config = dict(
    intermediate_size=3072,
    hidden_act='tanh_gelu',
    positions='learned',
    tie_word_embeddings=True,
    parallel_block=False,
    weight_decay=0.16,
    schedule='wsd',
    decay_fraction=1.0,
    final_lr_fraction=0.05,
    dataset='wikipedia_en',
)
MLP neurons of a small language model. Each row is named by its layer, matrix (down: output weights) and neuron, and shows model dimensions 704-767. Each number is 50 + 12 x the weight over its row's rms, rounded and kept within 0 to 99.
A block is one neuron, or neurons of one layer that tend to fire together. After each block is what it responds to, as a language model described it from the Wikipedia text at the highest values.

L9.down709:28 47 46 55 53 61 42 54 61 58 46 58 36 65 64 58 54 57 48 25 40 49 68 31 43 57 59 58 47 54 51 62 60 61 49 47 63 45 43 44 44 39 59 40 64 42 56 67 53 28 48 62 66 56 64 46 60 35 29 48 54 36 48 42
L9.down1818:35 61 40 53 51 42 45 35 37 49 36 44 38 59 51 50 63 52 40 58 35 51 54 27 29 52 37 48 55 56 65 63 38 53 47 59 70 46 55 50 57 67 55 39 52 42 37 63 62 47 55 33 42 61 58 53 41 63 49 14 36 52 59 53
Responds to: Repeated article-subject mentions

L9.down530:54 51 30 65 41 47 30 43 55 47 65 38 37 64 60 42 43 60 39 44 57 32 50 35 61 63 42 44 52 61 62 53 60 48 59 42 59 40 55 45 51 69 41 62 41 46 45 36 59 33 50 56 35 38 53 37 49 51 52 69 39 50 58 32
L9.down2824:50 48 53 50 35 52 49 39 62 56 69 32 41 59 68 58 54 47 68 43 49 54 60 26 52 60 45 52 28 56 29 46 70 61 51 46 78 34 56 58 47 43 59 48 52 48 61 61 42 64 50 52 52 32 25 45 46 36 42 53 76 41 49 43
Responds to: Infinitive "to" marker

L3.down398:70 42 32 43 46 57 41 50 45 58 76 47 41 69 65 36 48 68 62 35 48 49 51 44 45 49 68 51 72 38 36 74 54 28 40 67 37 45 41 38 63 50 80 62 34 48 58 53 34 51 27 57 49 45 52 42 58 55 23 55 55 48 57 36
L3.down554:49 52 56 53 69 51 46 49 48 26 63 77 41 33 43 52 52 49 51 56 60 31 58 26 37 46 47 60 64 64 71 38 42 63 60 52 58 56 55 50 63 57 70 72 44 57 76 48 71 61 59 45 46 34 52 54 40 54 32 42 45 57 49 51
L3.down1955:61 60 53 60 47 48 40 57 43 39 51 69 40 55 37 48 32 38 67 46 50 41 43 41 36 53 43 58 51 79 50 56 30 71 63 70 39 35 46 51 61 54 85 62 40 62 70 51 41 67 35 62 65 47 69 53 29 60 43 57 62 52 43 55
L3.down2663:72 26 55 48 42 57 45 58 50 45 82 67 61 39 46 52 50 33 65 52 61 40 40 48 50 36 41 53 32 32 46 55 25 65 54 45 44 46 45 60 72 58 84 71 38 56 33 65 55 54 48 82 56 42 59 36 57 47 27 57 57 64 54 23
Responds to: Repeated-word continuation pieces

L3.down50:51 45 57 44 39 44 53 52 38 35 44 58 37 46 51 40 58 42 56 50 67 63 71 52 63 50 51 43 77 36 51 65 44 38 76 63 52 45 58 58 51 50 43 52 74 37 36 42 57 41 51 28 47 53 57 53 40 56 43 52 53 31 60 53
L3.down1415:48 33 58 68 55 73 30 55 49 42 48 44 58 39 46 52 48 38 40 44 42 41 50 51 43 52 29 51 57 53 54 52 46 37 55 62 66 46 44 59 56 41 49 40 42 56 55 30 20 37 49 33 65 45 45 37 47 58 41 65 33 24 49 54
L3.down1584:54 44 42 46 38 51 58 58 60 78 36 42 48 40 47 52 30 32 50 33 48 45 44 71 46 61 44 58 56 31 55 54 48 41 32 85 32 42 64 62 56 50 61 60 64 49 57 22 57 31 43 50 61 35 47 41 51 38 54 65 41 59 48 55
L3.down2956:34 48 44 56 39 53 52 44 59 50 39 44 22 36 49 75 37 40 42 74 74 63 52 53 61 45 47 46 38 35 47 52 41 55 38 52 71 43 52 77 23 58 59 59 58 45 45 41 70 54 52 54 58 42 62 65 48 49 45 49 32 31 67 58
Responds to: "As" after passive verbs

L6.down552:32 33 48 57 43 53 46 46 59 85 58 46 36 57 55 79 46 37 74 47 53 34 56 45 63 39 80 47 33 50 35 49 30 42 29 51 39 39 39 67 52 33 53 36 32 47 60 32 57 44 47 50 57 58 30 56 40 44 41 38 73 41 51 55
L6.down784:35 46 52 29 51 88 48 47 44 65 46 59 62 48 56 50 47 40 70 67 54 64 41 49 64 58 54 53 26 28 65 47 65 36 66 66 70 63 52 48 50 54 62 45 53 66 49 53 40 36 47 46 49 46 48 57 53 49 32 49 36 51 57 46
L6.down1174:50 61 26 45 45 45 44 37 37 50 53 50 43 56 46 46 17 22 63 49 65 42 36 49 30 48 53 62 41 41 55 60 52 49 58 55 50 56 47 40 62 52 53 35 54 44 50 71 49 57 29 28 57 62 54 45 56 66 60 45 53 52 54 38
L6.down1337:38 42 36 42 39 57 46 56 24 62 52 50 51 76 57 36 48 41 59 59 43 55 37 48 46 75 54 52 39 19 49 57 56 32 52 68 57 52 64 57 50 66 54 35 26 67 41 46 21 41 59 65 67 37 35 57 33 58 56 61 54 39 46 56
L6.down1780:43 45 54 55 35 48 51 51 41 30 45 53 48 86 51 61 66 50 59 48 43 40 66 53 70 33 56 68 25 56 29 39 57 16 41 57 50 27 31 78 51 53 45 36 26 63 36 55 26 51 58 32 52 26 42 45 40 54 36 63 58 37 55 09
L6.down1972:50 42 68 40 28 45 51 58 49 55 53 69 66 43 72 39 59 62 62 63 73 48 52 36 66 73 48 45 71 50 55 42 42 47 36 43 48 59 48 56 52 43 38 56 51 60 53 17 54 57 42 44 75 44 42 55 61 45 51 49 33 38 46 62
L6.down2989:57 51 45 62 44 55 48 51 44 66 54 44 36 71 47 39 29 39 67 53 50 37 44 74 47 49 56 41 64 48 44 79 46 33 35 56 42 63 44 63 42 43 63 45 50 46 83 75 37 38 59 55 42 61 40 52 74 45 54 38 58 58 84 52
L6.down3039:59 30 69 32 31 43 64 69 54 58 58 47 53 71 26 59 42 51 53 32 49 77 66 48 65 51 47 77 33 33 52 43 55 58 43 48 39 47 48 77 70 43 62 66 44 45 65 41 55 48 43 67 51 32 18 35 51 46 40 71 37 56 58 36
Responds to: Sentence-initial name pieces

L9.down1142:43 60 35 50 41 50 40 45 53 55 53 65 33 24 42 68 61 65 52 30 49 64 63 53 43 65 47 54 44 35 56 40 51 45 53 53 27 55 39 72 65 56 43 50 62 33 49 48 41 53 52 43 40 73 61 38 54 43 56 71 63 18 38 68
L9.down1678:34 60 62 72 46 35 48 40 66 43 58 64 59 58 54 07 65 55 34 48 49 51 60 57 53 51 50 45 42 30 70 63 40 35 51 49 46 59 49 54 50 81 35 49 69 39 65 37 55 15 38 48 48 42 54 45 44 37 59 56 41 44 63 37
Responds to: Mid-name word pieces

L6.down238:72 47 60 71 46 52 35 58 62 39 70 52 56 63 58 47 74 60 39 54 37 45 35 36 38 47 46 75 62 65 43 40 42 49 39 59 24 39 54 68 56 52 68 76 24 42 57 71 30 44 50 46 47 55 45 45 39 73 40 37 74 45 46 61
L6.down621:57 52 33 59 57 53 69 57 31 55 61 40 33 53 41 64 59 28 76 49 63 52 56 55 54 61 61 47 34 39 43 65 54 54 29 66 48 46 51 47 65 57 60 59 52 52 39 70 48 29 56 45 43 34 61 51 44 45 49 50 58 41 62 44
L6.down1091:39 68 46 61 42 50 27 61 49 51 50 61 51 32 63 39 26 65 40 56 63 48 60 58 34 60 56 44 59 56 53 52 30 53 74 34 48 73 43 46 69 39 52 45 63 32 66 66 57 41 51 54 61 66 77 66 51 58 46 58 49 51 69 44
L6.down1192:49 66 34 42 46 60 63 35 24 59 52 65 38 37 63 43 51 36 39 53 31 44 51 32 43 54 37 45 64 63 61 48 54 53 50 48 35 53 64 51 66 67 44 52 56 32 41 59 60 63 48 38 65 69 57 60 42 36 37 72 50 51 35 48
L6.down1335:41 37 54 35 61 48 52 57 46 43 48 63 39 72 46 43 40 46 57 46 31 40 56 22 59 50 57 35 64 50 31 50 57 48 35 40 31 54 57 52 47 40 39 65 72 65 51 47 39 41 50 51 32 23 60 37 54 52 70 42 73 49 62 33
L6.down2339:72 38 61 43 36 53 56 48 48 64 54 38 54 35 49 47 61 55 55 67 53 51 63 30 48 50 42 81 74 58 49 42 48 66 50 71 45 39 59 71 47 28 53 46 41 44 40 60 36 63 55 60 55 36 54 59 63 44 38 56 45 69 22 49
L6.down2542:35 47 63 52 51 39 71 42 37 43 52 50 39 36 52 74 55 48 44 52 61 55 50 54 27 44 48 40 56 23 61 57 68 38 33 75 58 48 52 42 72 59 61 53 51 58 37 50 47 40 69 51 40 57 36 49 51 59 53 65 51 39 59 55
L6.down2649:86 59 62 50 22 62 61 63 64 66 45 73 61 59 23 42 38 48 55 46 53 53 75 47 36 49 58 55 50 27 62 37 55 46 63 41 46 41 53 51 47 39 68 49 48 55 80 57 44 40 46 33 71 65 56 60 41 40 38 80 52 30 50 48
Responds to: Infinitive to, as, word-starts

L3.down644:47 68 76 52 48 35 57 38 41 55 50 57 65 36 42 35 55 48 78 40 68 55 54 35 34 26 41 59 39 44 60 62 57 53 41 46 47 70 44 52 43 52 32 25 46 29 54 42 70 65 69 48 39 42 68 61 34 62 48 27 44 62 46 43
L3.down1696:26 46 37 43 44 61 43 35 39 51 51 51 58 51 54 27 42 49 49 55 59 56 36 32 58 49 45 31 33 48 51 42 53 53 20 52 30 47 66 51 40 70 61 24 62 42 49 51 62 52 49 80 50 64 46 49 09 69 33 61 61 45 48 48
L3.down1939:38 49 41 50 45 56 66 38 44 28 71 46 61 43 56 67 64 47 66 75 58 50 71 62 54 46 31 57 35 44 55 52 50 27 49 63 52 49 54 55 34 35 60 35 54 38 52 54 51 56 68 50 64 70 57 38 29 52 49 37 47 41 61 55
L3.down2597:39 54 42 44 55 48 52 63 50 33 58 54 51 48 55 50 39 50 38 71 25 68 28 44 65 75 56 65 31 61 55 62 59 59 37 56 54 44 63 55 63 44 61 36 53 23 44 51 52 53 53 52 28 39 50 29 64 46 75 68 59 47 57 63
Responds to: Proper-name word completions

L9.down59:71 55 42 59 33 53 68 68 61 07 63 66 62 41 52 37 44 66 21 53 50 59 42 59 47 47 65 51 52 23 56 52 73 37 77 32 56 18 33 49 59 67 45 47 53 70 63 47 42 48 66 59 27 65 51 41 42 61 54 48 55 54 36 53
L9.down2359:61 36 56 44 64 36 56 39 61 35 40 54 61 44 67 63 40 50 56 28 42 52 50 48 71 37 50 57 46 54 45 43 37 42 38 53 44 64 68 49 63 66 38 53 43 51 60 24 55 45 66 49 30 58 65 35 30 46 53 48 54 54 48 43
Responds to: Words inside proper titles

L6.down973:65 51 59 55 63 55 60 61 35 34 60 54 41 44 33 44 34 60 47 36 35 52 36 47 55 47 21 41 73 34 67 45 70 44 44 62 71 61 53 59 79 55 53 65 46 57 51 45 55 60 49 49 50 24 65 55 41 51 51 41 57 71 59 48
L6.down1568:54 40 53 66 66 63 60 75 37 51 58 52 62 48 33 45 40 60 47 33 44 56 67 38 42 64 74 76 68 41 32 41 54 47 55 66 33 61 36 38 81 46 50 54 44 49 68 54 40 66 56 50 50 59 50 46 52 81 46 61 29 57 61 68
L6.down1774:25 47 53 48 46 56 48 48 62 65 45 55 65 49 45 52 64 55 42 49 66 59 48 46 55 50 55 61 29 33 44 56 53 36 48 29 44 53 52 70 32 44 21 54 45 50 64 55 35 57 65 70 46 52 61 66 58 23 55 73 62 55 40 42
L6.down2320:39 36 50 55 60 58 52 62 61 75 36 61 79 69 54 64 46 50 45 46 45 39 43 49 63 65 55 46 35 36 27 73 42 42 51 46 65 27 59 59 63 78 26 42 61 56 56 60 39 57 55 76 70 54 39 49 46 46 77 67 71 45 55 57
L6.down2450:78 59 37 51 48 59 55 50 41 68 49 40 40 57 47 56 37 23 34 65 54 59 64 51 56 67 35 47 42 50 60 60 46 41 74 65 61 43 59 52 69 62 48 35 57 51 47 38 63 52 58 55 70 53 63 57 53 28 75 53 41 67 50 45
L6.down2699:31 28 68 50 43 63 46 49 45 44 59 38 36 42 52 41 50 41 37 58 61 43 27 54 71 46 51 55 28 53 55 35 47 59 58 49 35 50 44 62 43 30 20 30 42 47 55 52 49 47 59 72 67 45 57 36 69 64 42 47 58 44 57 55
L6.down2708:34 56 49 58 50 39 53 61 39 40 53 49 49 60 09 52 51 57 33 60 40 40 63 51 42 48 37 60 66 40 47 51 46 66 54 53 63 46 51 68 46 59 48 32 79 44 39 52 53 49 30 43 57 40 63 61 57 66 54 51 32 51 49 67
L6.down3056:69 58 55 51 73 51 29 54 64 44 66 24 53 53 53 46 47 41 40 65 45 31 33 36 30 59 62 42 60 46 69 39 53 65 46 65 24 45 50 53 73 48 54 30 52 31 61 56 52 57 36 35 61 41 54 41 53 42 51 44 51 61 59 59
Responds to: Year ending in dates

L9.down1154:63 46 65 44 52 41 55 53 55 48 39 44 32 60 22 61 48 62 27 66 69 60 46 32 33 54 32 32 56 55 33 65 29 45 56 56 46 43 63 38 43 51 52 73 42 47 41 44 46 47 56 36 38 47 53 62 54 44 48 55 47 82 79 69
L9.down3059:54 78 66 47 57 58 40 52 44 39 50 30 50 65 63 56 36 43 44 47 50 56 56 25 45 48 36 45 55 54 22 55 31 57 57 61 56 45 59 42 35 52 31 57 68 49 51 64 56 48 45 41 55 59 62 54 54 63 62 53 26 40 84 59
Responds to: Infinitive "to" after agents

L9.down167:32 37 32 62 40 49 35 50 30 40 56 57 43 72 51 49 64 51 34 59 54 46 51 55 46 49 34 62 57 44 57 51 37 63 65 49 41 45 47 11 55 37 51 53 36 32 41 40 63 34 40 52 62 52 41 34 30 76 46 52 61 67 66 49
L9.down637:25 45 32 59 52 64 65 53 32 26 54 47 60 47 51 46 62 49 53 48 59 52 46 76 49 35 35 53 59 38 44 34 51 66 56 34 59 56 53 37 44 72 47 48 49 24 42 54 37 46 51 31 50 36 68 43 46 45 32 46 38 68 65 33
Responds to: Start of list or table rows

L6.down156:54 38 25 42 56 55 35 49 33 37 61 33 38 67 60 47 29 52 64 29 60 42 43 46 52 37 61 67 39 54 37 56 51 37 39 37 73 53 57 44 50 44 80 30 46 43 32 61 71 40 58 65 73 55 43 47 54 48 56 66 51 56 35 52
L6.down1437:56 56 25 50 52 49 45 42 56 45 42 43 40 45 35 50 48 58 63 37 68 49 40 46 44 54 55 54 37 50 68 60 54 66 60 47 70 65 60 63 54 44 56 29 47 46 59 58 59 51 25 42 61 57 48 53 64 63 67 63 72 50 29 75
L6.down2042:41 50 34 53 49 64 25 30 53 51 50 48 62 39 44 49 72 66 44 58 74 50 36 49 53 44 55 36 56 21 53 54 55 65 52 54 51 55 49 51 57 44 61 51 39 56 45 70 68 44 59 46 51 39 59 52 47 53 46 50 39 69 59 41
L6.down2180:45 31 56 37 48 44 31 52 60 51 63 50 49 68 68 44 29 67 51 38 54 54 37 68 44 28 55 38 51 36 40 57 64 37 50 32 54 72 65 68 53 69 52 27 54 51 15 53 62 28 70 52 58 49 57 40 43 32 43 67 59 55 51 24
L6.down2551:64 53 43 65 47 58 32 45 60 61 28 55 42 41 71 40 61 42 61 49 69 55 51 49 54 49 55 32 32 39 53 41 36 59 57 50 53 56 52 30 45 62 58 52 75 42 50 49 41 44 50 41 53 49 41 56 55 59 22 38 53 54 59 58
L6.down2867:52 43 32 32 33 49 41 35 38 61 28 40 42 40 46 33 35 41 57 46 39 25 25 32 38 41 68 50 67 29 29 44 55 54 45 63 49 65 68 66 63 60 58 80 74 46 44 74 45 39 49 70 48 20 51 38 69 45 67 42 50 47 66 25
L6.down2887:58 54 43 48 38 57 59 48 52 42 57 86 51 61 42 60 39 63 47 53 53 53 66 42 46 47 59 68 53 29 53 62 60 36 45 58 46 38 32 87 52 44 54 58 61 46 57 55 33 45 54 48 62 58 70 36 56 44 58 49 47 34 52 44
L6.down2974:66 58 55 54 37 54 41 58 51 55 55 56 39 25 42 32 43 63 46 32 62 37 58 43 55 48 32 47 73 60 24 65 45 48 33 28 39 46 43 41 54 42 52 78 33 39 42 42 64 60 70 23 16 41 51 60 33 41 64 36 34 59 76 56
Responds to: Noun after "the"

L6.down38:42 73 51 33 56 41 34 50 40 49 65 74 22 53 61 44 29 67 48 37 44 55 81 50 51 34 61 50 76 59 56 61 50 54 42 39 52 69 47 62 23 53 68 23 57 44 57 66 34 32 55 28 68 47 48 51 51 56 42 43 48 47 52 37
L6.down1151:76 46 40 37 60 60 60 64 39 58 43 29 43 53 32 55 59 41 48 42 47 67 52 69 78 43 49 66 47 49 69 52 47 61 39 41 45 36 42 68 65 51 63 85 53 59 57 38 54 54 39 66 38 39 40 56 72 60 50 62 65 28 16 57
L6.down1485:31 46 36 59 41 53 56 47 47 40 53 50 54 46 48 43 45 49 57 58 56 61 86 53 66 24 55 55 39 41 49 62 52 68 47 40 60 65 31 47 47 40 32 43 41 35 53 63 68 51 32 44 39 62 48 48 56 79 69 75 55 45 33 35
L6.down1608:73 54 51 57 51 55 45 53 38 70 71 68 57 51 46 63 46 50 32 58 50 51 54 36 43 54 44 39 64 53 53 65 59 58 52 68 78 43 38 73 47 60 57 59 53 33 47 66 49 50 50 53 48 47 53 43 54 31 75 46 50 57 71 72
L6.down1845:66 27 42 57 60 54 73 48 60 60 56 56 72 34 54 40 58 46 35 49 56 45 38 65 44 58 36 44 30 41 65 33 32 69 40 57 66 51 70 24 66 83 32 40 55 49 57 35 53 34 64 44 49 65 68 53 33 57 47 58 35 50 54 40
L6.down2427:51 41 54 55 54 50 24 70 41 44 76 58 72 25 33 57 50 45 78 41 43 22 81 33 60 47 54 66 43 60 62 37 30 57 27 52 61 58 46 59 63 51 47 60 46 34 62 56 36 55 63 55 47 62 69 64 67 78 30 54 47 59 52 54
L6.down2444:37 30 56 53 48 57 36 66 44 48 51 35 53 66 33 58 46 51 50 51 40 57 36 62 41 43 55 41 33 55 60 56 49 49 56 63 62 65 50 38 36 59 57 37 21 38 57 48 51 55 53 80 59 47 46 44 57 68 56 73 25 50 37 61
L6.down2905:46 39 38 47 49 39 57 41 53 66 45 49 79 63 29 39 21 63 50 40 59 35 40 48 57 53 23 37 29 35 70 46 66 53 56 38 62 43 49 31 42 53 36 51 47 59 59 46 55 54 25 43 41 54 31 49 52 78 48 68 41 55 51 43
Responds to: Table row separators

L3.down9:36 42 37 40 59 61 36 32 70 29 49 58 40 27 43 49 66 56 54 53 46 81 26 47 35 53 56 53 49 54 79 58 32 57 48 55 41 74 81 69 41 52 59 44 49 42 78 38 51 51 40 65 76 16 67 68 49 44 44 50 25 48 41 52
L3.down150:64 43 36 43 50 54 36 53 39 32 64 41 48 28 46 53 28 60 44 44 42 60 19 62 51 57 41 50 61 43 32 75 57 46 65 63 63 63 40 45 47 48 45 64 70 48 59 56 60 51 42 33 30 56 39 54 46 41 63 49 61 46 25 62
L3.down1349:61 58 49 59 56 55 33 51 53 43 50 26 51 46 44 36 48 39 31 60 28 65 65 87 41 64 57 33 74 45 60 59 33 61 67 45 57 77 77 48 63 61 42 43 67 56 42 72 42 47 32 50 56 40 48 61 62 39 59 42 49 34 31 59
L3.down2451:46 15 56 36 68 63 65 65 49 47 43 48 57 41 47 51 55 56 23 69 30 68 55 52 64 57 26 37 51 48 85 51 41 54 62 46 53 73 51 55 46 50 56 53 52 73 49 59 43 37 56 54 22 60 51 54 59 62 66 54 62 44 26 41
Responds to: Birth years, nationality adjectives

L9.down2029:66 51 48 37 48 61 71 54 54 52 60 54 46 49 46 38 39 40 55 45 50 53 53 51 35 60 34 25 16 72 61 24 36 18 73 48 44 56 33 52 59 60 65 36 36 62 40 52 55 51 75 52 66 61 66 54 56 55 54 50 37 34 32 54
L9.down2105:58 72 76 26 38 71 65 35 47 50 49 55 40 41 57 38 50 30 48 45 52 48 45 49 49 82 38 52 62 49 61 35 73 53 33 48 51 40 60 41 62 30 71 42 68 62 54 62 46 66 45 49 46 49 41 51 40 50 57 55 37 46 52 90
Responds to: Mid-number token pieces

L6.down137:46 52 44 48 42 63 51 34 39 45 63 77 57 36 39 44 58 51 41 30 37 52 80 60 56 45 56 48 26 30 49 59 49 32 57 64 60 39 60 52 43 35 40 62 59 28 54 71 47 48 40 45 60 65 73 43 50 57 49 76 49 46 27 59
L6.down276:41 49 45 48 54 42 46 44 64 54 71 48 33 43 52 37 73 60 59 70 60 36 64 41 52 61 71 44 48 32 77 33 50 50 31 62 46 36 39 58 53 43 48 68 58 44 36 44 56 31 35 38 62 54 65 53 44 55 49 64 65 65 57 53
L6.down1148:48 71 59 53 44 52 50 70 39 27 74 52 42 33 45 26 30 49 57 63 55 55 44 29 59 59 62 18 27 49 52 48 48 60 43 41 48 44 56 52 61 33 72 59 29 44 48 56 48 52 66 70 59 40 25 58 47 41 52 61 62 37 59 45
L6.down1361:67 36 55 61 56 52 38 33 53 27 32 46 32 43 79 37 62 32 54 77 42 59 53 55 60 33 60 47 49 33 56 50 56 48 51 57 42 36 43 67 75 54 56 47 39 41 40 50 67 40 33 35 54 48 62 64 47 57 40 63 37 50 62 30
L6.down1529:23 68 68 47 53 51 48 45 45 39 40 50 62 65 63 50 87 52 49 58 53 52 39 59 61 44 53 36 57 60 46 54 46 53 30 66 44 59 63 52 53 51 72 45 37 46 46 50 14 52 65 72 52 50 26 58 35 69 56 32 85 48 25 32
L6.down1949:46 45 65 58 41 43 46 52 54 32 45 39 62 65 70 38 63 45 29 42 45 38 34 34 55 68 65 59 29 50 43 47 55 33 51 50 70 49 38 49 44 33 46 53 29 50 76 43 75 63 51 55 29 60 49 58 50 41 55 64 61 60 59 33
L6.down2341:59 39 57 47 52 49 22 32 44 33 57 57 23 36 88 68 67 47 37 71 57 64 46 52 45 53 57 69 64 49 51 63 32 55 48 72 57 60 57 71 28 51 70 63 30 58 67 28 61 50 69 50 40 55 22 64 47 62 59 66 69 42 38 37
L6.down3057:52 53 63 54 43 53 47 47 52 34 55 86 47 61 71 43 57 55 51 35 65 46 52 62 49 38 75 61 26 33 65 36 43 34 45 40 42 39 45 51 43 66 59 58 24 29 61 33 45 70 58 36 84 52 58 57 42 55 42 74 60 63 48 21
Responds to: Word-final pieces in names